config.toml
norm_place = "pre"
norm_eps = 1e-05
positions = "rope"
rope_theta = 10000.0
rope_fraction = 1.0
attn_scale = 0.177
learning_rate = 0.00353
max_grad_norm = 2.0
decay_shape = "linear"
final_lr_fraction = 0.0
doc_mask = true
MLP neurons of a small language model. Each row is named by its layer, matrix (gate and up: input weights) and neuron, and shows model dimensions 0-127. Each number is 128 + 32 x the weight over its row's rms, rounded and kept within 0 to 255. Numbers have three digits each. A neuron's up and down rows have the sign that makes its largest values positive.
Before each neuron's rows, "fires on" lists the tokens most often at its 100 highest values on Wikipedia text that the model never trained on.

fires on: "c", " w", "ro", " ins", "oc"
L8.gate318:098179143144125124169115154134148173118110165138132160074098109134122089107077180104160102097154116104120091105191136153084096122168073138120135078124128165173150150141161140096141124112164055138091129196159184182172098150104103149146145154124161126151119123138097144188150131124108174144150198127105186102146088051123158161116091167119122124082079173121091162131050117173116111173097
L8.up318:075152118202094075153199140128165126145082150160147173120147132178133104105171101165101158204074164199155114094171099113145103075082104154059142187086118155118133166166179073103181138144135086165113134136113144125109096113118126130124151147184143067170124131135094130081168110133167089105125149129116104153111125163096132127112084162083095147135168090171138109119172155117170211125084

fires on: " /", "=", " =", " (", "|", " |"
L7.gate194:149091079117128080174098084157177123130143119178126170096150137151120156105166121158122190153115121128172084105126142126141108166156149149089100117114162132102072103120094027146116168124157079191161160143130121145160130115118126122062093132139105106087140133070155126135121231093131175098201154125136188146152172088119167139138156163121075154125155138173079116144126107161191153162104
L7.up194:092102175073116104122173126108120179138095130099097144128158106104168123101074180144077083116140103160140138107108125146209099170154108116119125107118115156199143115103123051130193136119123168155183141122193126135122154131092166101104145123115089115095124132117123085172077151087109180155093141120144088099126118118193149116156098118128138101038179127115119118158167134160148196104071

fires on: " the", " of"
L4.gate3:150141165134079165138113128179124135149081089139178139164096238159146121082114148136049126120062167094105117124140128160130151139042120153070088102075168141135122103152119107128126092060149154165128105087091131148098146156150185053139111094118099158090172143125172163137099130182200172122105159082109128165177107116091146101144125127120150177111182148067112161167121145144141110150137
L4.up3:141173105108168139067141163090102144098102078124123100157148125165144110126143163086173176146172088125117047085149073148121125128108092090181126131171124147107071193101131145144087138141094130196137125130142079184171152105119148122084135173147095136161182084087094158100098129058146085119077126146142133131156153126125131110149128136165122140110132164116097112153154174128111137138164

fires on: " Su", " In", " On", "In", " Fu"
L3.gate218:155132153109115189094166032101146148103088167188069136047189087109171154131180103135097154125138139123074151136117086110101089168123114142144144151110116069161156102151102145165091131110088153100095079204177141137125129168180058141102127107153104155082121142101167106107095137115139046181129064126111141105154075109050167177121114119137172140110163130172111136171141152116097125108155
L3.up218:094089119167163077163123132155106114151113134093121178110051173150154105092087143074100168105071143180166068113161116131110124151107105062171087070128088197139159145137120132144095113129115219125150165114077129143141124129137083131118131121156157209095138119117109159100170122103154108148169071103109113178120119186120117055095124062139116113113089144176174199105092155135129158125140

fires on: "\n"
L8.gate399:092115124134145158129081140133098125126055182066118071109159137091173145179134134093139157131161143119148095066056092055106114129091126123112146118101171166036138109167202113181130088123118150099163141149168164105090107144144117152103152149129083145148118188125179157165106125150120175142076147128118119109166155148205137126150135119168117095188130173123135092121108108122156066189107
L8.up399:089125114112123106103147108117111132188105137149099146104118089171151130130088087173127162139161129207162105128134145093163137184160125079112144103102097179086111128138166152170170094186151146057054136126071171188116124127136138158114145101117112178172126115182163102170116156154086139192078066049120122118154143163164123159195171092094164083137054106141126151122124102122136139110086

fires on: " (", " |", ",", "born", ";", "|"
L3.gate46:097074136146143142092125121162156155101145075122079086103105155073143178118092096144093117130089110202146114169100137132156126092114167116129105156141155144142076121105152090051163162137153158164116125143088112141091130134094113176104096115128133172116151173117118195168146084088143136133141159091088112149134172157176164116172104089179100176187091125175126152102116124170147101122113
L3.up46:121120158147110119148143164074170125053099104149080123138082050172204106142134106124159085085176115111158111103113129157147051138140086115121113161164079092161083140067088108140199098129067185165117134127161124159181160144100158112048145175146069160159106143145096156150103087081122152110173102194114083167077111110164202124126129109165107184106131122135104104156144147098095127126138

fires on: " at", " in", "\n", " At", " Cons", " of"
L9.gate4:083146112155127120120131175148193153137121114163109137130182146168107130133125183103152126118149150113124078063118112118140135137138127120109099174112155112025135176170094137155159121097194092113153195134091108149115122140100124137056113171124199104189151173125106097125155172152141124093133183138078158085161122165141124124133109083124171100123164132122158123180149142192124125141112
L9.up4:154115123125180143130185108092103196138149117132151188137095177177155099130169144101137121136129123095148117119138126156154130198099141127085064104159134130095097101125100110158120055199202161098104097101095144120148093119100086114131103183094140155170078123134169112070154173088100052107077111106138140148174129144107122081187127115084120120123108126158098146176137157088161147132116

fires on: " He", " he", " and", " She", "\n\n", " but"
L2.gate85:135095104054097104101100121175129126133067154086109105074110080085117111047133143148083138180105114108093157134160136087081194123070138155174082172105122144111122084161104107112117117082122146130091130133173141140183194132113106158163171120131111186097163062090178174126120133158153167100146190117171116168133148141118173098102175129117118102135137157112174162098129147159124109157156
L2.up85:162081083107135068094142170185106164107100159077134173122103088162123199094052081116160102141076138149073123155142122084093108141154136169185114122136143137120094137131152116135122181168107055164116146148116113095090132145052145127088119115157135156101165161139136093090145137143102107103116121164094134098145140089121117119127039083105139125058149145115132038110118086114116107099120

fires on: " band", " club", "s", " team", " companies", " group"
L8.gate137:074126060144083162136114113154113107165084133089137084114109111064112132164179123097129118106112147160137137098121120131177089163112198097153111114110115193196103121119150075090116183141139113134110118053117122152170185109150124117202112173102175156077161098130162080094118185092136115080134150108150124152189128099124149107116142168133097173155139172149130138149167119150131093134112
L8.up137:104146108111210120103140137164111124136154107126149136086120163145078142204129107120089119104156089210097170190111102086165161148121082145098099187163121158099100104178075084129157162178140127131096173141133145132163228136211094158134088119142165103133127143164146135102182184117082176094144167151077114162091150110100127094135124089071122117201139107117150118090165120131122066085106

fires on: " |", " and", ","
L3.gate521:128155088185097115144138160121150202051122074207120097114134161101134122106083067112103100132165126154117135074136142099192144108170129120097132128130150114195112106201118112109113187133102127143084132097102115112120142118137129123130134143163130157183162162126135138098140151073127094046175146144079086126189131082183122179156114135094087131165124180074126153160156077136103107113159
L3.up521:184155110117133083139100105169112163144120166126119133076122140069164149106110136168103174132148131183114152159099184095130159166070104120122128140165105170189122103146089078076086159150164086119123112179141130162123164128153155070087058109071153144075138135111123099081103125161166127130164108177129137076127117160137142100080111142152138102099089138128119132101144158151230102177131

fires on: "s", " |", ":", "an", "/", "–"
L4.gate287:128115174128092153112094168129117136181118116129125118131068167076145176174108193138164161111099112159124081115158155114187107097135118161171085162098165141128191119084088106168033115071110158128128121114190161169183234093113094158141097140089128123081175080122100123128138115170166180086149104158113105113166098122114138064144118087201127107069093170133135162144148146096104103123133
L4.up287:104158141149145128144134148151138137091173105109159150110150091100178117190142117141117079133170136108115163206141088085119148111121179094143126095107145101141081070117102142151109133099096133086099091187139115138104182122183038129066089094134130121177106135083134148077125126133073126114096129168113071138141159127133114045105128074130133120075121113108117145145167134164200122090126

fires on: ":", " at", " of", ";"
L7.gate365:126111093115131138131115068144182144094122101099073122135143136101065094132173109150119114121077147133106087133116115093155101104138113122121095206178078118148128156144152118096136131100130101138113136169121106115113105153107138151180141192141091133155157126139088102148176085178156154049100166116134128109166110114164123155125088137171086144138107116140116167120139145168143124170142
L7.up365:105123206115077142120091114127112121132146132174060139137132140113134133148144137153149077131109158086111154146129070125138160109135105118158132089117106129122141071139079125141095105151119187153121114142093126105072072138133050085159093113106165101162153071107088149149095101125169066072135144153086125100110146139134089134117188154104110150107078139134176129118115157102156145095088

fires on: "s", "a"
L4.gate267:184114127124143133141163077147139157141066142137170138147140152092080052123188191177129163085138150133129101133143118089141121103143176171114159110137091172123105162156093159102117094099148114169111100131133101128137164149149205111186126102136154115179148134069163122124166081174114152102126140153116175129210125092117167100161121157106079168131121170144136142112159155143168106113131
L4.up267:122097103167169144100166130135077171131196095121175133099120132173098143118089156147111157123104129195093166121165152117166115156132114177115129139163155149124080120109128131101114130119044140140133111171168141140097071164134185164127102135125112082169176168142129163120183112136151195096158083091115185137186063063120088094168148096067122136065144130057152123137142126135136152083161

fires on: "nce", "al", "ical", "hip", "y", "ity"
L2.gate28:134137089077176162092147153199131179175102093161149142112166125109138058150168146124114145201155122154140138159081162132154138135107169079139094159118158139138123068129116136123120087140143168152127136051124125147181132126070136178186133093118064119159136075127119081144121129165133126128103105070108121105139168114129185102123143126110156106159071172148144117149140134154116156169151
L2.up28:087129121124119124093109134125152093092109120115165074110140144115113092175142086145132159103098180074174084142122146118119139103148149059124155151081152129148118163112062146106137092136129174151153148119124169096082163122152110136073115117128147107156109164118159078183155105143078123133120135126164111085092135047084133123184106124171180095127113136104162137131080162096161203171219

fires on: " of", " States", "ive"
L4.gate82:130126137108115115128119125133169117155128086162179121178114164110142092109175147144159157156107149058088051104169183125121161139131058179117092094147080102124149129155176126173145132108191136159118137113082145102146116100123204155156150051092118104074152120127178118118164132154156093127125135142127117109159117128129146178145048121129112192121089153143142164147105124129137116146157
L4.up82:182093138142099113085147147161130107138148165150116126109095136102133173130209116111169162076107120163086126095112160127188160121093124131132152161135146106129078087137084103164156143137146131140107157101133152090102178124116078159127121117155129128128122201158130143122114145123169144094187191078137136176083070155078121098126113125190107119123128103152144122119127143140049117141078

fires on: " car", " there", "inc", "com", ":"
L3.gate305:043118107148135140139118088050124091090132138137147166133191123157104060160156147073098075124054131131160137164137137102146152077151139129099140180132174167115122112130109188136152192075065182149119126101095127068120143066169139191099129121127105122154138125125159138124194132115168098091156149162157106073170151141138091167134130168137194110155065144137107145141179135125140134140087
L3.up305:099098032141182111153118047162162114123126107146116164118116124131158109108081173129102112129148155123127149128115125137102110097153115102162162142164144126144124158113144165149130152177075140115160134110140076155114098136112131142179123152103110129095138169189187146149112167107120139100120078149160142131137154065179187106071079101112144099108157153110153144109137066144090109068137

fires on: "l", "t", "ic", "al", "c", "d"
L4.gate166:068121068165156069196120111096150141133140152142122176094176133182138134111090197168152118128179152136075132164130113147109118114069139157091127075135173168132150124112146109137121138036136086117151172147120135131074093151148126092090103132128161138141095108112104105104192108142098119082145163130121103152124080116118089133090077103141112210112139124079135139102120107162145134162188
L4.up166:106111109087096054112196127139050094176102176104158138126116122172139114170122177094070162159153146115101125128110149114113085120099123186118080124126116119095117141100087124126123151080130097157087152121093103110145122145209104141109046120135161106165117134098133163145233142099090168119182165064184136126156134096149114113153119090096062119095181155143145142072143190157133124152182

fires on: " over", " up", " off", " out", " down", " Up"
L9.gate191:137166133137125158161115060163158171068072130110072121152161171142109105132141131121150122094159086050089118122127188123100090151112080174096125183195189149110161152120171091176109125125140081136135110160161124155117114199114077156150145127122105136188142161145102154127148141138143168166073084150147171112123114148149123151106041118118157082118155193180152141139110167190108130059116
L9.up191:090118154191074182084105091118127131089083099125114076130112221112143136136120086180157163119130125158113084099160105131190159112129137196171138117140096081079201114128157115089167117085116107128114140129115100101090094145068137147161100088078138116132182133138107097159160107129145148122146102107097145146194158142133092125135136149041165115070060118128136124124105167135176116156107

fires on: " as", " of", " with", " |", " a", " on"
L9.gate499:180142083106059171194124144135151155126166130148080124112148138164106180120168162110116150102112132077125138148153172120144141108122127097123158154179173178131141115159108091127073090137176171101139098105101150180062103077124077142106060144134082141119118077148138137142139142214158112113156177144085187158119087143118102145100119120156086147174154236072116170117123098094126120161129
L9.up499:145114136040114127156135183144162149130143054101141112171129126126110090124178135157180181089099157149157126101080083209149083108101150167161114157160201094127117192111143170164090141153069089100140133177149139101077130104150119130089096150150124076147115115097124094114138144087138101103135108128102111113117104164160130083086129120081155134126176162123149080099088143170132145154127

fires on: ":", " |", " /", "fo", "ph", "ho"
L3.gate268:107093122129103173153127105119148130123110150184179007115092171126170126088148090113098097136102104135148136144156104181137102131101101079106030169188130147148151142051106097078135129117084156134155121157117181160098107094087070110109138139103098133121173132102132093159139140116191086108192120151134121097183120140135132131106136094203111116022109139068160105120155139144107139112102
L3.up268:097108064120094087105137096062138183125118154122166100130150171114158142094143073098097135116126140113076153111146132066113108175136139067165158159142120129171060055095131147077108159150098165140127100123052020047129154128096083157135116103145076105092098081129104118137154144117112123129145162103099106106121183125147117095106159166144074189045157101132173166116117093092135177081122

fires on: "er", "a", "e", "o", "y", "el"
L7.gate10:085163071142074154147083098136082133119108128140159106168049143099110139148101118132165145138127104147137082116197134081094132105127078130138144082136105114193135168134174063098140123120074193174116115138161114097123179110112133090182109170124103130165147107130132112124167140132125108152116111125085141123150087061144088116064166137093152157156116150137131144151152138158154157112088
L7.up10:134127110115086157138178118166132122131094125075165142145159118116140109167122097096100161105105113161095139070194175116175120141124143160119133136159093139142139154105125104089151133036086106156120028202151130090119152090116131116106125122170087117133161107086177133119154140151121145158102088086120140092099084085144101088139130180099084108063116159100078091129124163157127161129144

fires on: " of", "e", "y", " the", "ing", "s"
L4.gate542:185196104191085191116167124131119119131132143091129156151135137066085166154196091075132138135145150091060126167136119093151133132126146161115126152109145093103148171125117145123130187081110163093105100090185152134120211124078168100086141131106135164137131098136166078119123145123128195105104130137097122114138019145164118136133132199124146116130110184090135124151099151086116098093125
L4.up542:145145146125147154170112168153124052146158129126063116116103138109114144125141127130049201101090137095127121134151136136181161154088123117093131127093083170077056111083129111118130099137181097113101139111155118163113113050096089128190074228155088074125149178119138134094132135122145076133159123102166133177128109116161157164168167060144119110066119118168125133152143162170133116147187

fires on: " of", " de", "=", " the"
L8.gate168:171157089121160118140108157153063108127130047195115164154049123156084145129158129140168192098109148071125107135131170147135131087103123118139114051125192065129122109160122154149135108122154136096092114034114157117124158165102207162092082170118086191133167108171171102064114186075125185119127146118103134114133078111151136120155121108126151119108151186133148142170144060129159124107145
L8.up168:097144103130133125123132127168153133154100190150150130082094186120089125111096173078100145132123104136111113104102103147082151131128146063162093156136090096168095038140083072092159128072180115124120168129125108176098165123117107161133153117124070129105097114163173119076172123098109071114079134158173085146144098084104087220100097143168133113165074118087094117097140171178109133131182

fires on: "ing", "s", " worked", "ated", "ed"
L8.gate358:117117063160128147154149106169124118101126147089115129118119211171038110140100160119191114141131147111084112128167200072094098115140103137111113113151157153110104124046107118121120112160123149121107187124132075134141146194154158097110127108107124112123168093111131107131170144134125203148077081157102135115174084132132143125132085192166092125079117145136163119202172167142168129127097
L8.up358:121092121157157103147105100124138105165148103141088167167101163164066172089113145097141081121101107133101130126099159099196071092167142153153159094184177134098154100039100109146136127151140135160101174152130150106110125135105120166097101162148076116107121176097141147127177114078123108109111101155158129175180083139193098176118140123164124037122171090173212096114103165075127112156115

fires on: "|", " |", ":"
L3.gate156:091117108141099169146159156121131115146142093104128132109119165094131119141120137095075186098150122115164139134151137158146150120127155110124092190196146127143122127154081151083104120171096102088162144128146104157080187157119155088092111184099087130085193165113150090119125151093096178115153181141171059142202129119110131112127113104119118132122134143102146121163163133110154090196128
L3.up156:087109127112149181150211154137126122211118121113104134121151139107150137040110141121135144109104131126126199114160175141137131122083137123135119127158112190213097180150093134138119159150078093108093180138154123107128123137133086118104118165094151122135100072068086114143114168098174096138141197150144081159187146156162150107145141158124073075074154134121142150136166099077113127100097

fires on: " its", ":", " their", " dest", " Its", "hab"
L4.gate340:143072123133108155090057097122149147111100103127162140149139052155118056149081177140168136147128144132148084140130121106183120197115141122130129144157128127131185130167148068107113112130133145101157134147104117127145137148120144162142155079134128114129102118118155140116120109139109151171152129096154121106150134113111091105186137096100135144108084181182130167184183085089159135130125
L4.up340:068125172108132129148150114068133114120072128079102151125206115127069086106121122113125167132112192139177101150154131076177099118064119143098116177126153126160145134130121157143126135081147116128125166160082121108124164093171146134162132108092153133126080139142117141156142104122163196101140153095109097129124194091148086138132139090124128125100126151122202141151185105155202156168104

fires on: " ind", " en", "c", " ins", "cc", " app"
L3.gate251:167216163151137101185115121176119111129130078098145127129136166149169130102103140159094171156110125147107131110152122133113116096141073207132181116133134142129138110161196155154112118114158068138124113183106099100122109109156174160119134166142157096156146187139151159203109108217130120206072168152143107082168171140096156131137121124115120109130097112069086105212122126145164100165100
L3.up251:109090170144071150180108149218156165133097125136138114165115113093113124104119108173117140176167155077130104148105154141135126126115088164091163114157152181173110116182139144133128166109124097153064148134071124130165116099105120211199114182126111131116107119111113117151152077140059090128121151172085100178128159070113133139144102090160115129094127102173129168166126147104152144090178

fires on: "-"
L3.gate110:187174106144114179121086143128125183166143137129152105069154130143185136147067088142152128117174115144102118115105160104117134169116134101081156181136154107139146117109173131101052077113126130111138056115148116193109146185075164093114143115122185168137109146106141106147098125111109095128160076175092093102143164142186113126103116123106171148122150190098134148143152103175126113105123
L3.up110:072137137139136122134110156198126103169093125082154139173125167200101104081114159091102139111105181169200131123144154152221129093143138156138174118154137121094087118097182070143124092058071123141156174137150165097211090168137116105083152124139132103076092167099115141170156134113101178064075145108077124177107105128107143135180076122123101088093097119122146091114136136108155134113096

fires on: " of", " (", "born"
L4.gate9:122057130163087112127134161118126112096091146084089134125137140112120150217136124150122128148145152109146078161123179104213175100134152094113136128086148116148116120159112095074132097124121162145095119135122080120117168076103142144205149097165155149062119132115139146077176131113117132097172174106088108131103161104164134147105102140163101111173148112112095080123108163155162132082121
L4.up9:150120160148173169092121117112080155166094152116136143074027080067140104150120105126129109123166155090157137111097179170149167191141145154162170156140136073124119167102112143132160129143140168143146058116183074113138168097120135116101099135138134131123132164127133133102149092099060157106134139127131148148082166143124096085126076150056133106050160126107083110159118197076149073120090

fires on: "-", "|"
L7.gate72:184129145114152117129085153159080122124134073054188092176160190109106150108162127179188133113135141131139127093100145119069139087145100101110107115171150112137113127096150144082028122086114097116145131116161122167152138177124133109083122129084193137181119145122129114166136140135174160091174146121155183111163102100107106144092108091112169125137134192083124093118073125182106148153114
L7.up72:130191178148080143143104184095105054137130098037163165079157139171164126136118093151137167033171133119200116170124160162113088121130128160122171172141170122131120115157168071090133082100065123137096108133164129132129146198115090155156150140083162144131142104147152139177122078178094134073119110199142118109070075155079182129128138119097098147123097160174119160122166117205119113131107

fires on: " of", " |", ".", ":", " Jean", " Saint"
L7.gate128:164166045163134197151086132109124122117155121082174112150115138103094171138131148143128132085165146109107127119119140115124143107080128121071133091068146116091153136155088070071090086145117121127158079107110179146060161113112150056090135155167167166099085154138130152128134081136103128093126134128089144154145109115056093134142142153096147096154178145134073089105125140147160116190134
L7.up128:149099139130111147110136154113105107106117105161188058085123117152117189132126069154163148078137161172075156129118153114075109105177125198149162159140187104142082122116092155088088105127138128134071072142186101184094182119116107069072083120185135087190111096175160092134094120115112113115106156129078126145158137115116150111075131121113113088153103188107087151110148119117132070195096

fires on: "  ", "\n"
L8.gate55:103135138128136168149118129168134164094145166130114121115114178104115166208074142137148166136168122169140122129116161077080117110046153079086094155142175161088089107136100084104160122074101140155110146170142137113069135144178114079128167090125113179165113096101186097132155136179178105074062182108160074123202153133149165077100144148130154153145113136127103145141105092112165106141160
L8.up55:148137147092192182077125140085074120135135116141120167116105195135138096180130134154148192118136134146144210139105107079098120168130176098067176143145138112132110178111099136140183144146059112112163089169106161164110114070147130134142076075144085163161097023098135142154090131155137146114136131151127131120164200138130156151112217138117110091078136128167179134115072116114152066114091

fires on: " of", " However", " however", " while", " though"
L8.gate425:103135134110139185156103186159116114073118136160115164145143165156113080143170152068120086156127156108078120104126096086145156157124132138145101093128152084073104132091123091177071109081153119102186130176199134130142165193127107046156187149164086144074170112179113095084117163131173161100128149088196143128133144155190112121106125129131153135153140171072088145112134167130145122143162
L8.up425:140113120146135134196143127115104129088124088083130099162149143171116111179155145086148140130120134105133083118145122119123108139126108177158127201170140123118081152114179161113108136114077213206119138171059080096176177160123171102136141174080172120190150050148106095148130135101122142145091191189114147103149119189130132178112149204077111081156095103196171149138174143137067113129104

fires on: " at", " of", "over", "\"", "og"
L4.gate627:113115157112119144080131106147111140107108102194113139122109117121127157159108119135142158093070127220105089119150143105136077147145051140103086243120049191119116128181056147070098124141121069127145089094140183182129119128116148087111075150087051111180112186118070094138188158158182130110118135132094175119131115120119163141157118079110135177135091178119146123148136145166142143155107
L4.up627:092158116111205124185103165148173085117127139133137198164133138161067128133134147126121106125145145139094187131132117124083179067160125160137122079108163085175110150125157097156141137104113146167152118180053171101074068045105120137116101142118156170171135127080128118127135139089125131159111129162150084052098141131213099086101102177127138103125164142183141144125141111121078172101131

fires on: "\n"
L8.gate457:142087152037096090077090106141093172092084161085089176145160150154108138129095125162123180156169101142064101141125130010062095139107159103155153112194141152075086055161132106180104150118125116149145151140143113113154096137164108111055212168098146107111081144120174126124110185134122130080156142107123098144123111119202168145135110112156139147151148175164129124127091137172135087137149
L8.up457:140176087137122103115107170151106191092086097192129104104087146172126094118103111141087140135152130149088120131141084123134155083166072132111093070083209119077153120149076112129113123161152120129149153110084143133036142117117174051096110103111138165169141149157103102119085126068182148126120071138180159102141108135144128109105158186125105148146141157113121111154084114115137144193171

fires on: " of", " was", " among", "ta"
L7.gate459:155125117153092165200139167104139090153156111216116065180148184141144101051132159104151122058155125151101135092166134114134139153133087123150058077161132157123228134107130105134135099060090157170128136133135097193139111123091167106119132106084109087124183133143122181123155136094126112197159142142155074098154157116160166145105122138166154167050130155101131123150101123128116157132179
L7.up459:058105090182165148121123173122132103144112097118125106136122157142072123129175097151184142134091126120103109113147138123160170110123157059142103105117063104154092119140163099182130138108100074133124130137120146099097159193152045115159117135087148120173125150139066124140169064129152135151153131129153112163103174163159062129100172142122111108142142148160189118097149157124092107159077

fires on: " of", " against", "ing", "te", "ate", " on"
L7.gate362:083189079120104123147184054158132160092068129101139127187140169143063126144196109130168182150132137124084074166110162151123131074092059167146133102100135071175121106146124115129097144171122175157150232148107145108126140108176170143138129114132121123145153149149155119074146133144111098114128177117113137167143087077144102166092157152136103188096088159134113136142127122076176068166155
L7.up362:159107115143095099154120102138092080100146149120186104101150107130057151165146115140139110125092104127067093151135138118127137140098077129181127125184152109123143082120079085131132112210119161143101165122159170151131142168049122117086113117067126123118119128200142119154128165216065177046204138124143142026121063104149140131140067137144082172115176149109161121135109126080139143164136

fires on: " their", " its", " Some", " our"
L3.gate272:095097145096139115143132115151124064175137120153103138167127129146025088126148206146108065150105193091093124128160070094152116130133159145184105126160115130097159143143137112129056145057091185155134177130126136103150147107204130080118137130092117164111153183105131090154123137124117144199171206057095105131170114105132140097154137125151153102115136182147106127147149123168158132135153
L3.up272:106102157142148146075158112142123098160094141125072101106143136168074119090078190150122129148115149163113118137125100083101146135065142120121107142139210096110157111160103157173064140108095118105151177114167137110140185120152148117242205156097094126123112163118076122153158132144137135177146158057091125145115150183187094141168138134102160072091121128118147163093127141055108086163175

fires on: " |", ".", ":", "°"
L4.gate565:136138159162132164143111171112179194117153071132178153161101143094191094077147092136090147133103136156156149140184108159116126068083084091117136138170137127107156074159137174103172088119117143097149102107118081115131091124118157152149156083123165158150137074093151159110126122097156096171164199128165113148168113135111145149105126091115094118136172096165116157118158102110119106102110
L4.up565:144101101060073096120180138089137145094080099151135024109149189095188133131119123144159137111126174138183121132109147141108136124085087170152092120103115122114126077173136166153133146086202181083132072167188130169171203119173153159138143062056152146093108084132126132113087132131113157098127184176146082121192138123113157125122154083098122078153135149110167172121163135142135147103105

fires on: "al", "\"", "d", "e", "."
L4.gate365:102103086108178124124153152099090099109181118139157133110175127154095113103099137080114094178118157100105126149172091112074099157074063090067152145091094102183114167148136156080109169107168159159130139169083190077135117103140065082171130102147089107165145219099133126121181172222170153152119125145164124142123124100124099169145112171070149188153091146083143136179140125193128142118133
L4.up365:090159153119146115135173108123108125101111152133128183108161121111097137215113116076112116078173084123152142119142129090076115138210134128094066127121157135182171190081095161116109099117104161093116112121068093158097166106175098192091082123103110116135096166111089120157169101081171181104121125137130145110122116141150095109140110113160107108140140152130106119114138156141078101144098

fires on: "="
L4.gate83:124156119155130152203122149142133119159196073176111081190071173146124093194161119119113133094182164184138090174121142127163129114100094138107093116129131109066139196120122151143123122146113160103157110124093149109132121194102144127059130194132124138129109155119098070148090215141110141111096115064186108120146108146157156161133147118085089151115165132167128100167128098153115106115150
L4.up83:144102113111088152084144136090171101134133120193134153114110151116111135093123124112151134139129114123159128156132122162160140155156167035122101100166103147124129111116195128133128101109164178127126088083138116188118139124087162068156153131122143134137128152131165045115121150114057147192118113095121124121098145073125146197133133161079132120156094113179187123128123043156109177114199

fires on: "ed", "s", "ort", "d", "th", "e"
L4.gate80:165146110140120129170138086101124108101116120120161110152062143168162120152137116086096151130101119138160122132168132118148115116056139161086117162184095071120090125143159169116128165126147133198135119113175162136142152116158200164133164097048118101072111162103126114145079123144167147105101196147151122085162133070148070150121173156169090128057145175118202094161108180162175163150130
L4.up80:103122179212157089155112119144103115170108089144112114133103089098111095103179171160125081125112127123136152118138152115115127139105127106150132130120117135164096108168092119138147103146174188170159125153150134110116101111150189104064087102111107159164116076173108167144153156193093120134147091134123122143137114061115072107086142064131099073096145142073140170097155046085131071142152

fires on: "s", "'", "es", "ers"
L4.gate203:069109101129093153198110128157165117151106122163119095140160189133154088131139118095131188087118088169066140136108123131168109162114181067126110123102116176160077149104166166092106073117111140104152105196151128183085212166168144112118134147108087077093135071107139122126133121165150185136097086151116178197162150059154178138127140118109158164092148105161086122156123138171131112109097
L4.up203:076088093148124099088115192135133165092173157068087146190113109138083125074196117107127177127126143119137127139203151114084122171134148097093182099129120119101128129100076104100104070103069147115114132202138067164105116190140113146111157175154153161124159127131139173137150102145110158111134058077159159174116173092127175055123149136115134135138124179100111141139092105156135135095107

fires on: " |", ",", ":", "."
L4.gate437:138116091155128159112136147164157127074138118093119160150111164143125137079084152182146101134159092154107095102172122065128152113107104124115081098088088157140123141161114114137113165108052187149120156096037084114084070157116111104133181120092161114136166114126147123119126134146096146194063077125095108131135097119059162107110109123127099242113134117161129136063146113188075089148135
L4.up437:178166068076110112143110144180151152081101160144136071081123121111175083140194060126141197100111145165125190147111157105093153140110132099150135138149141091135115106149151108134080141139126098133157061161160167202104129142160147094142131120115171150141177075107167154138046138094116083128144168162159137118170139151118136111141172128182100111092151165145125177161075060093135151173160

fires on: "\n\n", " E", " She", " Man", " Gon", " Whit"
L2.gate18:155087110053124163085114145184073182114141120108118146117109090086175138106154141129161190164127083155126108151129139118130101124097086130109152109125144096145168110153102175065085194140073137061090099149106135184166156120088109074091127135125129215149158049124062183044163102156179079091124154150120072128159139122111128117117157117127115094121180114149123118147121159085133084155178
L2.up18:133087086137096136136183144186131103104029164104069133127147095112166180123127098089055119179106091163141106178152102088140159124118121127144163080108137165160143151138083151116140160102122086154096112144117151132200100108117099141168144085153149151135142125118098116071133184137124048094092161126103106113067136190096136129138137109123134089159174116225069084090143120141074121113128